config.toml
num_hidden_layers = 16
hidden_size = 448
num_attention_heads = 10
num_key_value_heads = 10
head_dim = 64
intermediate_size = 1792
vocab_size = 8192
hidden_act = "squared_relu"
norm = "layernorm"
norm_place = "pre"
norm_eps = 1e-06
positions = "rope"
rope_theta = 10000.0
rope_fraction = 0.5
qk_norm = false
attn_scale = 0.125
bias = "none"
tie_word_embeddings = false
parallel_block = false
init = "normal"
init_std_qkv = 0.0183
init_std_o = 0.0
init_std_up = 0.0183
init_std_down = 0.0
optimizer = "muon_variant"
learning_rate = 0.0184
beta1 = 0.9
weight_decay = 0.016
lr_head = 0.00648
max_grad_norm = 1.0
warmup_steps = 200
schedule = "wsd"
decay_fraction = 1.0
decay_shape = "linear"
final_lr_fraction = 0.0
batch_tokens = 65536
max_seq_len = 512
doc_mask = true
train_tokens = 381700000
max_steps = 5825
dataset = "wikipedia_en"
MLP neurons of a small language model. Each row is named by its layer, matrix (up: input weights; down: output weights) and neuron, and shows model dimensions 64-159. Each number is 200 + 30 x the weight over its row's rms, rounded and kept within 0 to 999.
After each neuron's rows, "fires on" lists the tokens most often at its 100 highest values on Wikipedia text that the model never trained on; "raises" lists the tokens whose logits its output raises most directly, leaving later layers aside.

L6.up267,200,194,198,210,196,180,125,248,208,181,210,195,217,252,189,179,244,162,179,153,158,225,212,206,209,204,178,156,187,218,207,263,243,212,232,229,208,238,243,241,222,230,219,219,206,260,208,160,201,176,204,220,181,192,233,213,215,229,207,157,278,255,198,244,194,184,202,181,200,160,232,210,194,189,237,195,183,238,196,218,181,222,222,228,208,170,162,186,247,152,227,188,208,209,215,244
L6.down267,181,198,206,201,223,209,186,227,197,178,173,229,234,167,196,187,181,261,155,191,221,193,183,223,202,204,173,195,196,176,208,133,222,273,167,217,190,211,227,145,247,221,208,117,211,189,157,176,259,207,155,190,244,177,205,184,195,170,209,202,185,195,169,222,197,143,186,183,172,167,214,234,193,236,174,196,234,211,154,245,205,188,180,276,200,234,164,279,199,186,180,205,269,192,159,217
fires on: " of", " well", " late", "ch", "ni", "ly"
raises: " 2024", " 2025", " 2023", " 2010", " 2008"

L3.up106,196,216,207,182,156,202,187,152,153,200,177,258,204,165,144,193,219,217,207,204,242,215,176,187,182,195,201,224,222,200,212,172,191,214,210,208,250,163,247,232,119,221,190,184,176,190,159,214,212,192,170,189,202,193,195,224,130,256,193,150,181,201,233,204,239,183,219,182,201,226,121,188,255,191,202,189,196,214,224,176,173,208,155,189,196,193,217,191,182,239,194,197,166,188,203,185
L3.down106,224,244,169,193,180,239,233,206,177,158,138,201,196,194,163,185,204,178,219,171,219,221,200,212,209,190,206,208,259,181,202,164,186,225,257,209,236,244,209,221,165,188,179,161,174,188,177,209,253,191,171,237,239,166,195,229,125,215,164,227,226,200,187,220,224,157,199,157,160,185,173,145,250,196,182,196,226,186,217,202,214,173,168,133,195,230,165,189,200,245,191,190,209,204,220,189
fires on: " Mo", " mo", " Go", " O", "Go"
raises: "urn", "pin", "ult", "ines", "go"

L3.up1621,161,210,107,167,211,229,215,176,197,194,159,201,217,212,261,249,180,248,172,254,177,211,199,181,167,224,184,216,247,225,219,159,183,246,188,169,193,209,208,194,211,217,197,188,200,178,158,255,166,204,219,215,189,178,202,225,172,179,213,163,212,212,217,223,186,185,205,269,195,239,245,172,172,197,241,214,265,228,179,138,140,241,169,181,236,145,192,197,180,192,198,153,200,203,234,229
L3.down1621,205,151,180,172,172,195,187,220,173,262,169,138,216,222,207,186,170,209,191,216,172,229,187,165,189,219,195,179,187,197,219,252,207,207,201,193,201,215,200,207,199,153,185,188,150,156,194,262,191,158,188,214,227,199,186,148,173,218,214,265,194,193,212,214,272,225,211,275,165,176,249,218,190,191,251,207,228,222,207,180,156,216,259,173,203,182,215,189,224,178,205,245,203,183,169,240
fires on: " ra", "so", " So", " tr", " Tr", " Je"
raises: "uth", "well", "und", "ung", "on"

L3.up408,166,180,187,179,193,164,143,180,209,184,189,169,205,277,202,210,268,239,206,184,183,211,169,200,191,209,169,172,153,232,201,229,181,158,187,248,198,180,143,222,198,199,218,144,184,217,177,86,228,200,264,230,189,202,241,216,180,204,201,183,184,224,155,192,214,155,210,190,180,255,169,229,185,165,232,201,195,199,186,193,219,234,254,231,215,193,201,196,240,239,198,200,231,148,179,210
L3.down408,263,232,213,132,225,175,186,222,218,169,198,252,220,216,211,256,185,242,198,186,209,198,218,203,210,175,191,207,236,209,182,181,208,255,183,245,205,203,209,192,238,156,214,168,175,216,228,227,228,253,246,244,278,171,203,181,231,177,219,185,151,135,209,197,239,137,203,185,215,234,179,202,164,190,181,173,221,266,179,190,209,188,181,194,243,190,176,188,192,275,141,218,199,190,217,219
fires on: ",", " May", " Oct", " August", " April", " July"
raises: " 1992", " 1994", " 1991", " 1987", " 1993"

L3.up881,239,209,191,167,159,211,218,205,203,211,242,219,241,205,191,193,163,200,172,204,268,201,234,192,209,224,196,216,176,215,214,203,239,218,206,224,241,201,265,204,201,231,218,289,208,198,195,171,256,224,215,175,242,257,221,163,129,243,178,184,202,244,180,206,219,144,233,184,191,204,176,193,183,171,191,157,199,182,216,217,159,270,256,204,177,250,267,183,239,221,185,110,210,184,196,155
L3.down881,219,208,172,162,192,165,167,182,224,207,232,227,242,193,201,214,155,205,210,205,193,200,191,231,212,188,179,232,234,175,206,185,207,212,130,206,229,171,263,221,205,229,217,210,140,205,199,218,232,222,200,151,258,215,222,194,186,207,231,226,215,229,197,161,179,95,165,171,186,183,240,141,223,164,185,202,183,183,206,225,149,241,159,178,200,200,240,201,232,193,201,148,173,211,201,197
fires on: "zi", " pat", " conv", "ici", " dev", " my"
raises: "eni", "inc", "icted", "rio", "ents"

L3.up1608,252,189,269,230,163,264,157,222,214,188,135,236,195,185,259,192,211,210,177,198,218,215,217,183,208,146,167,211,170,226,175,230,164,187,171,184,185,223,199,259,263,195,157,208,141,236,226,209,179,175,211,176,233,205,230,225,235,162,220,269,171,199,195,205,219,207,176,179,210,197,215,234,194,190,253,228,136,177,198,200,213,220,266,261,187,213,161,232,186,196,195,219,222,167,209,149
L3.down1608,254,230,202,139,173,251,142,215,205,204,156,197,219,170,175,165,203,248,237,197,202,191,243,212,194,185,196,208,159,212,170,243,183,170,163,163,193,154,199,226,273,220,165,202,186,178,164,212,187,190,186,230,259,215,224,218,224,186,209,252,193,176,177,222,218,201,174,169,186,233,199,225,215,213,245,165,221,146,165,197,169,198,249,238,201,212,149,240,189,214,172,254,187,147,167,183
fires on: " cl", " Cl", " Est", " exp", " est", "Cl"
raises: "abl", "rad", "imate", "land", "udi"

L7.up195,169,163,194,244,213,174,190,178,246,221,223,162,167,241,157,219,128,206,188,165,210,173,198,184,195,210,176,171,158,163,191,161,218,223,142,249,179,211,240,158,215,216,195,203,197,158,203,212,187,216,192,197,211,214,177,203,262,178,191,254,228,192,192,210,239,216,219,226,189,228,215,215,181,189,220,208,215,226,166,208,216,162,143,194,202,186,234,166,193,205,237,204,182,221,233,186
L7.down195,185,223,200,203,217,130,202,124,246,183,220,219,177,169,175,165,175,216,192,212,163,199,204,192,179,214,203,212,223,231,193,218,158,238,155,170,224,230,163,221,227,216,175,184,180,206,265,102,301,237,178,189,156,174,199,145,232,150,186,173,207,254,188,212,191,175,239,174,178,183,172,198,218,145,214,183,206,151,205,167,177,151,186,161,182,199,252,213,175,157,219,254,152,170,241,180
fires on: "al", "ta", "se", "ce"
raises: "gg", "que", "ging", "med", "ken"

L6.up714,181,157,201,226,216,182,233,189,192,208,209,179,221,163,172,245,173,221,191,219,198,200,243,161,159,222,112,211,218,161,197,175,172,207,211,166,185,227,185,183,173,211,220,159,113,158,184,224,186,198,162,233,229,201,241,173,195,232,224,191,168,168,184,181,205,250,231,229,150,196,214,192,175,176,199,183,232,174,175,182,198,196,192,198,169,192,210,167,181,187,184,245,216,245,207,277
L6.down714,167,211,166,159,243,185,213,185,206,191,173,255,197,128,158,195,237,203,223,227,202,182,140,198,221,254,179,183,228,204,172,230,160,225,208,210,194,222,218,193,217,179,188,170,163,210,144,195,156,185,171,160,201,204,196,200,191,222,175,195,189,159,184,193,219,191,227,260,181,251,179,153,221,193,221,160,247,186,194,228,190,262,172,198,170,248,258,199,260,157,168,193,199,229,229,251
fires on: " p", " Pl", " circ", "pl", "Pl", "p"
raises: "ump", "na", "at", "um", "ular"

L3.up212,216,199,193,245,202,174,272,245,189,150,218,197,186,196,203,148,227,195,198,115,243,204,197,250,230,186,197,159,226,106,210,219,163,165,203,221,230,191,222,195,237,224,156,201,214,212,228,256,186,190,171,195,222,262,176,239,220,251,177,220,170,203,177,168,203,254,220,240,186,235,165,175,151,182,198,258,221,215,214,176,181,187,236,238,240,155,173,134,177,231,173,162,188,222,158,207
L3.down212,172,211,197,232,213,196,258,198,153,170,190,245,249,191,226,152,217,233,222,151,243,172,207,215,226,217,182,191,210,154,206,222,178,195,210,250,220,200,206,203,165,187,185,161,288,204,259,263,203,215,209,184,220,237,220,210,200,256,154,230,196,236,179,204,226,179,263,242,183,209,180,176,195,194,188,227,178,192,200,180,208,180,182,186,276,196,242,204,181,235,210,203,161,165,213,180
fires on: " /", " Best", " Super", " impr", " ill"
raises: "int", "ov", "ison", "ess", "oper"

L7.up805,158,238,194,219,168,180,187,212,183,168,270,189,189,209,231,200,182,214,209,229,219,191,200,224,181,197,165,209,189,239,241,178,188,195,153,173,166,247,207,192,224,175,220,212,215,210,167,222,161,186,186,230,183,188,223,214,207,226,193,189,192,227,259,223,184,225,192,171,166,185,175,255,203,215,173,214,183,166,206,138,218,238,251,233,226,148,235,236,256,202,216,191,159,219,223,185
L7.down805,172,193,213,222,192,202,218,198,185,172,288,196,172,188,162,210,200,191,241,201,212,176,162,213,202,209,161,190,213,223,165,200,220,200,170,177,92,154,207,210,170,141,234,215,209,182,172,195,227,208,188,203,134,194,218,220,230,211,260,192,157,195,188,185,236,188,180,174,186,226,177,217,196,238,232,230,175,239,238,167,209,207,251,201,227,148,212,201,224,152,188,191,153,207,200,198
fires on: " Su", " Bu", " k", " station", " Ku", " seat"
raises: "ites", "ez", "ite", "wan", "ee"